Weights of a small transformer language model: learned positions, untied embeddings.
MLP neurons of a small language model. Each row is named by its layer, matrix (down: output weights) and neuron, and shows model dimensions 64-159. Each number is 128 + 24 x the weight over its row's rms, rounded and kept within 0 to 255.
After each neuron's rows, "fires before" lists the tokens most often just after its 100 highest values on Wikipedia text that the model never trained on.

L13.down462 [157 152 147 135 139 127 161 108 162 150 158 131 146 100 149 118 122 179 131 135 118 157 144 128 117 100 135 129  95  98 104 125 111  97 125 106 105 110 160 150 175 136  90 109 157 141 141 145 133 115  94 106 142 135 109 117 129 113 117 102 120 122  85 134  93  91 103 161 121  91 158 116 142 119 131 119 151 142 157 112 139 137 145 181 146 108 105 104 107 109 161 122 116 116  99 134]
fires before: "ed", "ing", "s", "c", "ur", "or"

L8.down449 [141 110 119 136  99 169 106 111 106  68 125 168 152 139 159 135 113 116 126 157 112  80 120 160  73 149  85 134  87 128 150 122  98 136 112  73 158 117 113  91 131 124 135 125 145 142 111 142 147 126 139 147 110 138 186 139 146 103 159  94  95  77 136 134 116 138  93 118 147  86 132 104 138 177 102 159 119  97 138 121 146 164 135 129  99 161 145 160 145 100 155 158 117 117 139 118]
fires before: "r", "is", "re", "ough", "an", "as"

L11.down513 [114 131  81 169 159 157 127 114 118 134 125 139 130 131 130 132 161 133 163 124 132 147 147 103  91 137 168 113 109 146 137  84 144 136 140 107  96 141 152 128 102 129 143 153 158 125 135 113 140 119 115 131 144 111 135 141 144 151  89 147 114 156 136 107 111 126 112  92 121 144  89 132 139 158  86 113 138  59 135 130 161 135 145 116 141 136 166 165 113 153 104 111 104 128 133 181]
fires before: "il", "nd", "n", "b", "y", ":"

L5.down699 [129 152 118 119 147 106 111 151  95 143 121 132 136 141 110 118 133 108 132 112 127 109 111 115  85 125 130 156 116 170 148 148 137  97 199 190 115 131 111 122 133 100 118 127 103 140 152 126 122 154 143 139 110 161 124  89 101 125 108 134  92 137 119 137 155 145 154 199 137 137 161 176 117 151 152 127 148 158 134 121 110  95 134 144 130 129 120 115 115 127 121 164 139 137 145  97]
fires before: "e", "b", "et", "ent"

L12.down142 [153  90 143 156 121 115 102 108 130 142 104 127 146 152  65 163 112 129 122 155 137  88 122 122  99  58 114  80 171 124 109 139 105 143 144 149 163 100 153 161 113 158 155 165 125 138 132 130 119 134 140 173 135 121  84 130  82 142  95 153 103 173 102 107 147 121 153 142 113 109  97  88 128 123 131 141  86 102 151 127  96 116 119 119  89 128 127 124  91 134 111 119 118 116 127 126]
fires before: "e", "at", "b", "es", "s", "ak"

L12.down405 [ 97 109  94 103 171  97 105  78 107 167 133 119 107 130 161 119 127 158 100 117 110 117  93  96 111 110 143 168 149 113 150 106  88 137  82 133 181 152 157 114 143 141 166 119 123  88  90 140 147 124 107 139 145 129 127 123 124 119 142 118  82 122 107 123 140 136  92 132 156 155 171 115 109 152 150  85 118 145 142 144 156 122 140 125  90  82 125 104 103 159  98 119 128 143 130 125]
fires before: ".", ",", "\n", " the", " and"

L6.down767 [145 134 153  97 163 107 112 112 173 137 104 119 121 145 132 157 123  79 126 149 134 107 132 139 134 150 137 181  78 108 131 122 147 106 103 111 168 158 163 160 126 155 125 143 147 101 118 198 151 173 112 118 107 116 137 150 110 174 105 116 123 171 105 135 127 160 155 141 130 115  81 101 125 114 136 102 116 125 133 110 145 112 113 128  93 173 112 125 122 137 165 132  76 170 152 123]
fires before: "S", "c", "ic", "ce", " Mar", " N"

L12.down767 [164 125 142 108 143  82 132 156 166 141 113 139 131 125 158 110  96  93 123 125  98  93 110 123 141 107 102 155 146 137  49 141 121 114 128 166 128 126 148 130 127 127 140 106  87 110 179 101 150 103 100 139 134 152 115 135 113 121 150 154 116  85 158 139 110 181 104 159 141  78 154 111 164 151 103 133 139 144 110 141 161 127 106 117 154  87 119 155 133 167  96 111 122  96 137 132]
fires before: "y", "ist", "t", "ce", "le", "c"

L6.down757 [148 120 140 158  91 127 138 142 122  87  87 112 126 135 137 102 112 175 144 166  64 121 121 106 132  89 110 134 138 123  93 121 143 110 138  98 112 121 151 124 170 143  91 115 134  90 120 147 158 136  88 139 124 104 122 118 136 135 147 105 158 108 129 117 142 115 134 140  72 121 107 157 136 131 116 143 165  92 143 148 113  92 150 130 162 127 136 129 153 159 129 114 168  99 130  84]
fires before: " the", "t", "s", "et", "f", "st"

L5.down366 [122 146 145 103 151 159 156 114 126 167 125 141 104 104 107 114 156 111  99 106 101 122  92 103 191 118 136 126 118 135 106  99 117 130 139 140 139 116  97  98 124  98 175 136 170 117 130 131 127 122 175 139 137 161 150 104 127 123 133 185 105 122 118 138 182 161 109 157 130 148 142 132  86  93 150 144 117 120 126 153 138 124 142 119 159 135  74 138 150  95 118 128  85 108  95 128]
fires before: "er", "S", "d", "ion", "c", "ce"

L13.down595 [126 163 143 126 127 102 114 132 138 109 188 139 127 136 142 108 101 188 143 157 108  86  94 120  71 113 114 167 147  97 120 141 161 118 134 121 128 114 146 114 124 179 154 122 113 155 145 138 166 151 117 128  66 128 145 124 116 132 146 147 102 130 140 124 144  73 134 148 127 103 104 136 145 124 124 154 171  92 171 113 126  91 167 128 127 157 126 121 147 144 114 163  87 141 144 118]
fires before: "is", "r", "re", "os", "ir", "n"

L9.down569 [113 132 113 112 110 121 115 113 129 134 167 120 148 112 150 103  85 136 138 108 116  67 129  57 161 139 135 131 186 103 122 126  93 136 121 119 150 131 148 145 110  75  84 139  98 170  97 116 128 140 116 142 152  89 130 158 142 137 147 142 133  78 158 120 103 170  89 129 145 168 154  93 137 139  86 135 140 117 160  89 127  92 120 117 122 146 124 119 119 127 157 171 116 160 131 143]
fires before: "k", "b", "am", "ber", "le"

L4.down164 [163 140 121 139 169 148 119 148 102 133 121 110 126 121 142 129 127 141 139 126 113 132 156 120 105 147 116 147 116 149 133 131 140  96 138  81 150 120 121 119 137 139  88 106  72 111 131  94 102 145 186 169 204 110 130 152 108 110 110 145 115 135 132 136  87 137 120 124 161 128 108  98 103 115 130 117 148 137 150 159 126 143 114  69 142 180 130 150 184 134 135 164 119 143 117 134]
fires before: "l", "ul", "es", "le", "ew"

L12.down330 [163 134 193 127 142  91 135 139 114  80 123 111 163 111 142 122 119 137 151 153  95 160 167  72 157 163 115 139 137 129 141 139  85 131 153 109 105 118 162 118 126 119  90 164 157 101 134 124  98 102 157 160  94 101 121 139 110 137 150 120 170 110  86 130 136 162  93 163 155 139 154 138 117 144 134 130 174  85 123 151  73 132 147 150 163 151 156 133 135 117  98 139 123 109 146 128]
fires before: "er", "is", "an", "ad", "ough"

L5.down172 [140 134 152 111 161  96 160 129 141 146 127 165 115 145 135 113 122 131  94 153 126 117 145 136 123 105 105 100 145 112 130 111 165 187 120 155 160 116 135 178 107 114 120 109 127 179 159 110 126 188 171 134 141 128  92  89 137 125 127 110 150 160 100 142  99 120 141 100 124 123 108  89 113 155 146 108 110 165 110  72 144 121 120 166  86 145 102  94 116 142 122 108 156  87 117  56]
fires before: "ing", "e", "ed", "es", "im", " was"

L12.down435 [ 86 109  99 175 115 131 124  84 112 134 116 108 149 124 152 131 120 127 139 166  84 150 136 140 136 113 108 150 109 125 122 114 116 166 129 107 166 111 163 116  79 172 168 106 109 151 122 124 147 155 136  84 117 126 137 115 177 117 149 155 120 166 125 162 148 143  95  96 173 109 128 141  94 148  99 111  66 118 140 135 173 129 140 120 100 134 158  96 144 125 103 127 109 144 117 114]
fires before: ".", ",", " to", " with", " in", " for"

L11.down171 [128 160 136 150 134 109  93 109 142 115 131 177  89 174 153 109 138 132 141 140 157 118 163 126 126 107 108 148 131 141 154 151 123 169 115 147 104 113  74 133 136 118 138 153 125 146  74 180 117 154 112 114 129 125 115 162 116 186 157  90 142 174 145 103 102 134 128 133 109 118 143 113 145 150 113 159 147 115 148  54 142 119 116 128 107 113 157  86 141 157 136 116  93 127 120 125]
fires before: "ed", "s", "ing", "ion"

L9.down714 [142 117 114 144 143 144 136 139  93  97 144 103 140  81 119  88 160 149 145 130 157 143 124  90 146 109 102 128 147 138 148 138 109 135 139 139 120  97 146 123 113 137 115 132 110 156 110 118 140 107 182 122  82 142 136 108 193 149 118  95 131 110 167 108 170 164 127 158 137 142  86 179 144  99 116  97 127 105 121 131 109 124 124 135 169 120 114 126 116 137 139 176 197 151 125 164]
fires before: "on", "od", "is", "m", "ed", "en"

L8.down443 [ 84 131 117 148 129 136 131 181 107 127 120 119  77 140 160 167 147 124 122  88 167 127 117 132 103 142 139  95 108 153 123 134 173 145 162 100 138 152 140 153 174 117 156 102 139 176  85 107 101 138 141 134  77 113 113  96 140 178 120 130 123 105 102  92 166 161 141 138 128 118  91 104 150 131 132 128 167 131 105 132 116 110 151 147 124 143 149 137 142 147  99 105 133 129 144 167]
fires before: " of", "ic", "y", "n", "im"

L8.down463 [158 157 154 137 167 125 127 154 130 141 154 172 139 143 124  92 133 156 109 137 106 198 139 112  83 126 129 125  98 154  70 173 128  97 141 129 124 139 109 106 142  99 128 146 112 170 112 145 109 127  96 153 153 147 122 128 135 124 146 148 132 181  98 134 104 125 148 145 125 103 134 121  97 147 125 159 144 152 113 137  75 138  89 109 122 115 145 136 130 142 126  90 150 159  98 116]
fires before: "s", "ter", "ir", "c", "on", "ess"

L5.down348 [113 146 126 113 162 150 168 171 231 106 154 150 107 145 170 108 160  76 137 118 179 128 123 130 107 110 115 124  75 146  87 129 128  94 131 109 132 111 190 154 141 123  94  83 164 116  85 153 115 131 150 123  96 146 115 151 142 113 134 127  78  96 119 148 111 130 126 157 131 116 119 148 126 103 157 110 141 121 136 164 155 102 161 148 134 117 126 104 150 144 132 124 125 141 133 109]
fires before: "k", "c", "i", "ce", "us", "ial"

L4.down639 [104 151  91 135 119  99 114 184 133 111 185 126 111 147  97 139 111 166 132 168 101 137 121 130 136 152 152 153 130 149  74  58 123 105 131 147 103 159 147 130 120 154 152 167 145 107  73 118 127 122 101 140  81 114 112 102 141  94 140 141 137 105 114 112 135 170 130 109 135 144 124 131 155 123 130 102 132 127 115 137 120 160 113  93 145 154 164 175 138 132 166 118  86 115 124 105]
fires before: "t", "ory", "ish", "or", "ing"

L11.down292 [ 94  91  91 130 151 141 141 117 153 138 113 114 162 195  93  97  94 125 109 120 107 123 121 130 138 134 140 167 171 117 145 117 125 111 111 128 127 125 120 119 140 116 105  91 162 118 122 124 114 152 143 106 131 118 166 143 135 126 121 157 144 146 124 165 124 131 188 154 116 121 163 116 119 136 146 136 140 143 107  94  97 137 122 130 119 144 159 111 147 124 126 119 116  86 142 128]
fires before: "ational", "4", "3", "8", "7", "1"

L8.down6 [144 127 131 160 119  99 133 173 154 180 126 122  94 140 130 138 144 190 145 145  85 125 139 122 136 152 142 165 100 103 143 142 146  99 154 130 132 138 134 112  99 145 141 145 118 108 142 116 127 148  68 122 127 117 136 133 161 152 132  72 148 150 131 149 158 107 132 113 135 163 109 109  82 101 128  85 110 104 139 145 140 108  90 122  84 160 137  94 158  93 117 103 103 114 144 153]
fires before: "ew", "e", "ame", "o", "ational"

L13.down488 [121 127 124 120 138 115 100 144  83 165 149 146  96 102 105 153 139 111 102 154 164 105 155 163 133 123 103 113 146 128 128 145 145 145 101 120 115 142 116 113 111  86 107 147 138  96 154 146 153 149 147 160 165 125  92 117 103 118 124  89 118 122 166 137 116  98 100 120 135 106 169 173 150 141 129 101 147 149 167 134 140 133 124  98 146 132 165 129 100 129 129 146 164 161  93 110]
fires before: "an", "ant", "ates", "ed", "a"

L13.down520 [129 106  76 132  58 118 117 133 127 141 173 124 166 140 143 122 143 106 155  86 138 100 141 100 108 124  88 125 107 123 126 152 150  82  73 104 150  93 124 137 123 108 118 105 115 117 125 140 125 132 118 141 171 103 115 136  85 122 125 151 116 129 141  99 131 112 154 124 149 143 151 134 128 152  94 131 130 121 140 139 126 171  88 157 158  96 145 143 130 113 170 127 107 134 150 107]
fires before: "e", "od", "|---|---", "p", "id", "c"

L4.down344 [123 122  90 116 141 121 131 142 165 158 107 140 104 131 158  89 117  94 143 155  97  96 132 130 100 154  90  88 124 115 162 131 142 150 126 120 149 141 140 140 101 162 119 108 140 147 100 180 123 167 144 133 160 118 121 142 142 126 156 129 125 110 123 141 119 125 129 165 104  94 138 125 152 146 119 162 123 157 131 121  91 130 142 129 141 118  84 124  85 127 153 104 112 130 180 152]
fires before: " the", "ed", "ing", " h", " be", " to"

L13.down271 [179 185 103 109  98 147 113 122 141 142 112 139 100 143 162 167 115 137 170  94 121 122 128  97  90 144 128 145 106 101 144 160 137 157  93 130 126  89 119 138 109 105 128 157 120 120 133 128 118 134  91 156 123 137 133 119 141 162 131 125  90 139 114 129  91 138 134 132  79 131 137 124 143 109 156 133 152 166 106 143 169 176 107 131 102 158 127 103 137 133 158 132 129 136 159 118]
fires before: " |", " m", ".", "ing"

L13.down424 [138 113 150 130 113 168 135  86 103 138 151 110  71 134 148 157 113  92  81 127 160  99 139 136 105 177 115  97 146 117 126 120 134 139 169  79 145 114 143 168 120 156 149 137 194 100 130 159 147 152 120 166 101 138 141 153 132 122 149 125  77 151 135 134 120 139 140 131 103 112 110 143 148 134  92 153 116 147 138 158 148  90 163 142 170 130 139 149  96 103 153 154 122  99 119  89]
fires before: "ue", " 202", " 200", "u", "'s", "ly"

L5.down724 [166 157 110 160 150 149 153 178 158 134 115 143 130 107 122 152 155 127 141 129  94 132 165 121  95 130 104 139 136  95 163 114 189 180 129  98 152 142 132 107 126 145  97 121 118 171 133 139 104 123 141 113 129 127 137 105  98 131 178 139 166 135 108 103 146 127 161 113  63 117 149 121 160 111  94 181 134 148 123 111 106  85 152 137 145 129  88 142 114 137 149 150 111 143 115 132]
fires before: "ed", "e", "ear", "ing", "nd"

L8.down744 [143  94 126 137 155 111  94 110 147 169 157 179 137 110 162 138 103 126 124 111 127 143  94 111 143  97 131 145 107 155  92 109 124 150 158 137 129 140  91 115  81  50 119 103 116 135  96 127 118 132 144 136 144 109 114 161 164 112 151  94 109 162 118 144 118 117 133 111 128  95  97 125 156 135 154 167 116  84 180 135 153 148  82 121 122 136  97 144  96 146 125 120 100 123 125 131]
fires before: "m", " |", "6", "4"

L11.down451 [140 140 104 144 140 117 144 124 163 126 183 133  87 101 128 160 103 129 148 150 131 112 117 144 161 123 138 103 137 106 157 158 109 131 132 130 122 165 141 117 143 138 144 161  90 166 130 167 108 127 147 137 113 130 127 134 110 136  89 138 154  78 122 134 111 127  95 139 132 140  99  69 129 167 129  92 118 107 156 129 119 125 107 122 159 130 129 132 101 163  99 138 138 107 130 140]
fires before: "le", "s", "ion", "il", "k"

L13.down673 [133  80  95 108 141 149 132 144 160 128 120 121 198 157 138 142 146 126 102 121 135 146 106 143  98 148 130 133 172 124  99 112 120 128 142 115 101 112 157 112 187 125 109 136 150 109 156 129 122 158 120  71 151 122 168 161 156 139 122 126  87 151 157 125 119 127 119 149 152 172 131 132 124 114 108 164 107 173 141 110 119 137 124 169 150 149 158 138 107 160 117 148 158 126 153 124]
fires before: "ter", "ong", "all", "d", "ign", "st"

L11.down548 [ 84 104 102 145 108 146 104 107 126  95 128 106 122 139 120 141 121 138 160 127 131 157 123 122 147 179 130 154 130  94 132 105 133 132 117  97 126 160 137 135 118 122 133 117 125 140 146 131 114 129  80  79 156 103 172  92 141 143 141 132 148 104 131 116  96 130 151 113 127 105 138  79 152 160 115 114 111 144 166 131 160 155 130 132 113  49 164 133 127 156 108 165 124 148 131 143]
fires before: "il", "nd", "y", "in", "es", "on"

L5.down46 [139 150 170 145  91 154 137 100 124  95 120 131 148 122 139 136 209 131 138 144 122  87 128 150  87 145 102 145 133  97 154 146 164 127 127 103 155 133 138 119 117 102 111 189 140 100 121 125 105 126 135 141 124 132 116 104 129 112 135 112 141 176 116 154 101 140 130 130 129 107 141  91  79 100 103 118 170 132 152 126 110 149 123 133 125 145 124  90  77  99 141 127 164 121 149 127]
fires before: "e", "ing", "s", "as", "ge"

L5.down214 [100 127 159 123 154 161 109 112 110 141 116 103 151 125  89 172 155 122 108 162 140 134 122 131 151 126  99 144 106 113 127 144 126 162 161 163 133 151 136 111 141 129 153 122 132 131 174 101 158  88 134 142 128 135 155 106 127 122 115 136 147 115 155  91  98 111 123 105 108 103 114 156 119 127 148  95 102 118  68  94 134  97 112 161 140 150 149 123 145 163 172 141 130 172 173 136]
fires before: " 19", " 200", " 201", "1", "8", "6"

L6.down55 [ 92  86 173 171 133  93 139 141 113 133 125 148 176 139 152  92 133 120 111 135 124 104 115 136 118 120 151 156 107  96 131 130  92 160 136 126 106 106 103 122 108 106  88 135 113 149 106  99 130 137 137 175 124 102 167 166 157 143  94 149 109  76 111 137  97 134  94 149 135 140  90 119  99 133 155 111 116 139 113 119  90 140 152 179  75 148 171 148 128 120 115 144 199  88 122 141]
fires before: "is", "re", "r", "ir", "os", "ough"

L6.down363 [141 149 129 124 167  99 123 137 184 154 129 125 166 116 119 130 128 149  75  94 113 164 139 107  97 132 101 136 107 106 140 124 122 128 114 117 111 109 126  81 124 123 150 115 159 120  81 167 124 130 114 125 123 121 145 117 134 143 104 106 120 134 156 148 110  80 118 107 121 127 130 132 137  86 138 114 116 105  92 189 118 155 162 114 150 174 116 126 123 124 118 130 124 142 136 144]
fires before: "ist", "oc", "ers", "p", "ur", "ign"

L11.down660 [ 97  93 165  79 103 134 169 183 126 167 112 143 158 137 128 108 148 124 130 120 102 187 154  94 114 134  72 179  91 134 104 129 114 143 127 120 146 148 119 142 179 159 139 106  89 128  96 112 123  87 147 142  98 130  97 145  95 135 153 127 121 158 129 165 111 116 121 132 123 133 117 163 137 116 157 138 151 129  95 144 135 123 109 109 138 119  93 140 135 146  94 134  71 140 158 144]
fires before: "ol", "p", "ad", "-"

L6.down70 [129  73 156 126 108 138 117 153 146  67 106 138 130 138 144 158 190 145 151 138 155 130 128 156 151  99 134 118 129 104 113 133 126 159  98 112  94  95 147 136 109 132 143 113 107 118  98  87 158 148 138 129 108 107 128 133 116 159 129 129 176 103 153 123 108 112 136 150 177 186 110 142 118 128 126 100 148  91 133 125 140  88 171 113  92 127 126  90  89 135 110 131 100 111 163 101]
fires before: "e", "ing", "en", "l", "it"

L11.down60 [132 127 127 143 105 125 135 156 115 140 162 133  76 126 111 143 152 106 141 152 132  94 156 139 138 138  99 165 134  92  89 123 136 153 111 131 138 137 152 133 167 129 148 123 135 130 125 106 155 108  94 104 145 129 147 166  84 138 114 145 172 101  83 119  91 159 156 119 140 124 107 133 150 159 159 137 133 107 150 163 146 123 130 136 142 128 100  80 142 113 122  98 118 120 141 128]
fires before: "ld", "e", "ic", "th", "ory"

L12.down669 [155 131 126 116 112 170 166 159  97 138 107 120 138 110 137 105 136 153 144 121 149 158  85 123 156  89 146 167 120 143 167 162 115 136 126 104 183 124 113 132 129 112  95 132  82 119 131 137 183 128 137 131 125 127 130 135 134 155 137 101 118 110 158 107 131 156 119  96  96 112 117  99 155 129 111 119 120 157 128 120 129  84 158 116 133 102  99 134  93 148 100  97 147 122 165 123]
fires before: "or", "is", "her", "t", "st", "ap"

L13.down413 [118 148 134 105 101 138  78 119 123  95 144 143 177 127 164 117 115 127  96  94  95 117 134 112 131 120 123 149  95 150 125 121 124 157 158 155 154 136 174 131 127 105 138  96 110 139 155  81 125 149 133 139 119 109 112 101 121 110 117 144 153 132 117 158 146  86 138 132 102 144 128 123 150 167 128 144 156 133 141  98 133 140 129  92 143 122 102 139 104 137 100 115 156 184 129 140]
fires before: "b", "er", "al", "orn"

L6.down239 [139 113  97 157 110  78 121 136 108 127 121 121 116 116 122 120 120 115 129 125 160  86 136  74 116 131  87 146 124 123 131 124 135 115 135 173 131 115 159 118 151 133 160 154 105 117 149 134 131 122  61 144 170  75 141 120 131 152  94 114 103 118 179 135  86 161 138 137 108  97 130 141 110 159 138  92 144 116 100  99 138 127 117 148 142  86 121 122  65 124 171 173 202 133 152 134]
fires before: "in", "ack", "e", "y", "c", "r"

L12.down1 [132 120 117  73 125 133 122 149 127 174 138 140 161 100 106 129 130 100 113 113 174 140 131 137 132 182 120 128 110 114 110 135  61 155 131 127 170 108 138 123 161 114 137 111 177 123 134 130 100 170 160 133 133 107 152  86 175 129  92 148  95  96 165 130 133 154 135 112 136 196 128 111 133  98  77 142 127 125 128 100 169 101 106 117 164 125 127 146 137 163 153 123 158 136 134  91]
fires before: "c", "g", "ct", "w", "b", "ce"

L6.down433 [134 129 129 174 139 143 116  98 120 134  68 128 105 141 175 110 141 127 130 165 116 126 151 103 145 102 145 154 135 124 164 129 176 146 114 137 132 156 171  96  95 165 104 123 108 114 120 125 149 112 147 103 142 112 128  74 133 132 142 103 124  65 131 106 106 131 131 104 135 134 170 114 110 143 101 137  79 133 103 110 140 164 105 172 114 164 125 116 123 133 143 125 131  95 150 119]
fires before: " 19", ",", " 202", " 2", " 201"

L12.down174 [102 121 123 105 110 148 126 140 119 145 123 170 121 143 125 124 125 107 120 130 102 106 145 130 156  81 110 113 139 130 114 107 105  75 103 169 117 143 128 154 138  87 119 103 100 120 131 129 119 104 139 112 152 142 117 106 112 129 140 107 145 158 107 115 174 160 127 132 156 141 150 131 124 114  98 135  98 151 139 157 115 169 144 107 110 169  97 113  91 131 144 102 134 194  82 128]
fires before: "ers", "t", "en", "f"

L5.down84 [191 107 129 128 112 151 115 114 158  86 122 135 142 115 168 119 141  90 124 182 130 112 121 107 159 117 145 102 126 111 149 180 157 148 124  83 139 124 154 113 114 131 152 132  95 125 125 146 105  72 130 138 118 134 106 147 148 149 127 158 150 134 102 127 107 113  85 123 118 115 109 110 151 123 126 104 119 165 138 144 120 123 129 114 122 162 103 101 139 153 129 148  95 154 188 140]
fires before: "le", "k", "am", "an"

L13.down487 [101 126 143 137 113 149 128 111 172 108 128 156  97 156 135  72 137 171 139 110  88 114 124 154 156 117 108 148 134 123  65 101 154  77 112 116 141 166 121 144 159 133 160 140 123  87  94 138 138 127  87  87 133 108 159  93 117 145 123 138 120 142 108 122 111 125 187 110  91 122 127 111 122 156 154 135  85 131 167 119  82 160  89 143  87 149 119  99 136 125 124 144 164  96 144 134]
fires before: "1", "4", "0", "2", "5"

L4.down510 [155 132 143 122 150 106 133  79 118 146 161  80  92 170  98 102 137 121 119 137  64 122 111 114 140 114 138 139 107 135 157 170 130 162 147 154 115  82 120 113 179 140 102 102 145 108 123  76 154  82 102 133 133 128 163 155 121 129 123 102 174 138 148 124 100 161 149 138 106 141 121 152 105 146  87 134 177 141 150 146 104 113 121 139 170  94 105 139 113 115 154 163 105 156  76 123]
fires before: "il", "it", "ch", "y", "ard", "nd"

L13.down613 [ 97 125 163 130 149 164 134 166 120 115 170 148 130 117 142 130 135 121  99 148 120 107 130 102  92 151 115 153 103 145  89 104 126 129 188 180 109 136 137 125  89 120 102 125 103 160 116 158 146 152 125 141 108 135 163 146 105 124 101 151 130 128 150 118 138 101 152 119 141 143 142  75 133 116 163 135 132 145 133 131 129 122  47 162 149 146 163 141 149 120 131 124 131 161 123 143]
fires before: "ter", "e", "er", "c", "ou", "et"

L13.down549 [134 131 141 152 101 106 145 141  99 113 153 154 179 132 115 112 108 131 124 154 106 107 177 108 152 134 152 110 114 115 138  82 126 126 143 102 155 138 124 103 133 101 130 143 128 112 161 161 162 116 144 105 110 134 161  68  92 128 159 152 167 112 156 114 139 113 110 128 142 150 156 106 113 101 151 142  72 124 165  97 120 127 148 149 139 174 136 106 149 100 143 123 159 127 157 136]
fires before: "|---|---", "id", "it", "ult", "e", " T"

L8.down458 [123 131 147 176  84 172 126 113 133 129 118 160 195 104 131 118 112 111 115 120 134 126  99 138 107 126 133 140  98  63 127 128 150 178 162 105 122 114  87  97 129 171 158 141 139 125 111 167 170 127 149 147 101 107 119 146 123 145 133 113 178 134 162 135 131 135 103 117 142 124 121 141 117 123  98 101 124 134 115 119 114 151 172 146  87 135 126 104 140 207 104 139  70 103 161 120]
fires before: "ing", "a", "gh", "ch", "en", "ter"

L6.down761 [129 110 140 120 164 148 168  71 166 114 109 135 142 152 182 176 158 156 106 132 119 104 118 105 127 109 136 134  56  77 107 157 150 122 135 114 128 144 134 109 122 117 141 115 124 162 137 127 137 135 140 108 108 118 104  80 138 117 116 107 116 162 154 113 139 122  99 131  61 180 137 102 136 149  96 153 134 110 128 108 134 155 121 125  84 147 157 132 123  97 144 159 111 159 121 102]
fires before: " |", "–", "="

L5.down367 [ 86 116 109 143 154 156 111 173 112  83 118 118 158  97 102 154 138 136 109 124 136 140 153 102 122 120 117 157 116 173 143  82  76 149 162 148 147 136 158 113  99 136 109 135 103 127 139 110 150 131 122 141 120 136 130 131 135 110 112  67 146 103 127 133 131 118 119 156 108  78 115 174 157 117 142 143 126  70  85 170 121 123 118 150 110 133 110 158 116 144 119 133 130 163 131 108]
fires before: "ld", "b", "a", "al"

L8.down698 [133  92 130 137 149 140 134  70 120  95 122 140 162 161 114 100 133 128 132 125 114 124 140 133 133 103 124 118  98 139 164 130 147  75 107 137 162 122 107 190 105  67 135 121 118 141 127  91 163 116 120 136 125 161 110 129 122  91 161 142 124 103 128 143 129 124 145 110 135 128 103 151 111 132 131 108 116 169 135 144 136 176 138  82 122 108  89 121 132 149  91 134 158 145 128  91]
fires before: "f", "e", "i", "t"

L4.down167 [126 133 121 115 155  70  67 137  80 145 103 127 100 103 155 109 104 118 119 137 179 139 125 159 125 177 104 108  71  99 133 148 158 131  79 144 147 175 136 124 121 137 112 131 166 159 155 150 134  96 123 106 113 119 137 132 140 118 146 145 100 175 115 137 117 137 129 122 114  89 137 161 117 117 129 169 148 167 148  80 144 143 123 113 130 137 144  91 150 159 138 146  92 113 138 112]
fires before: "ing", "ed", "e", "es", "an"

L9.down628 [146 164 118 132 175 139 141 133 157 121 102  95 150 154 103 101 158 125 156 140 119 142 129 157  95  97 125 137  87 128 142 141 125  94  97 137 187 161 138 125  95 108 136  93 105 113 155 103 165 166 124 136 164 118  82 118 117 138 107 112  89 177 155 130 121 118 179 140 141 128  93 125 121 157 152 100 150 151 131 139 129 148  97 118 130  80 148 112 127 104 143 108 139 159 135 128]
fires before: "ul", "in", "y", "as", "s", "le"

L5.down673 [168 109 148 178 146 114 134 147  92  94 157 110 128 154  73 157  76 126 124 133 146 116 158 133 137 121 107 111 172 112 135 110 143 128 125 122 140  67 118 144  81 155 149 157 116 140 128 134 118 148  70 121 109 147 142 139  84 148  84 142 127 126 132 122 124 139 116 126 112 143  81 170 150 116 153 117 171 120  86 120 126 129 108 147 108 164 100 123 112 120 146  89 151 129 161 157]
fires before: "ion", "ure", "ic", "n", "e", "y"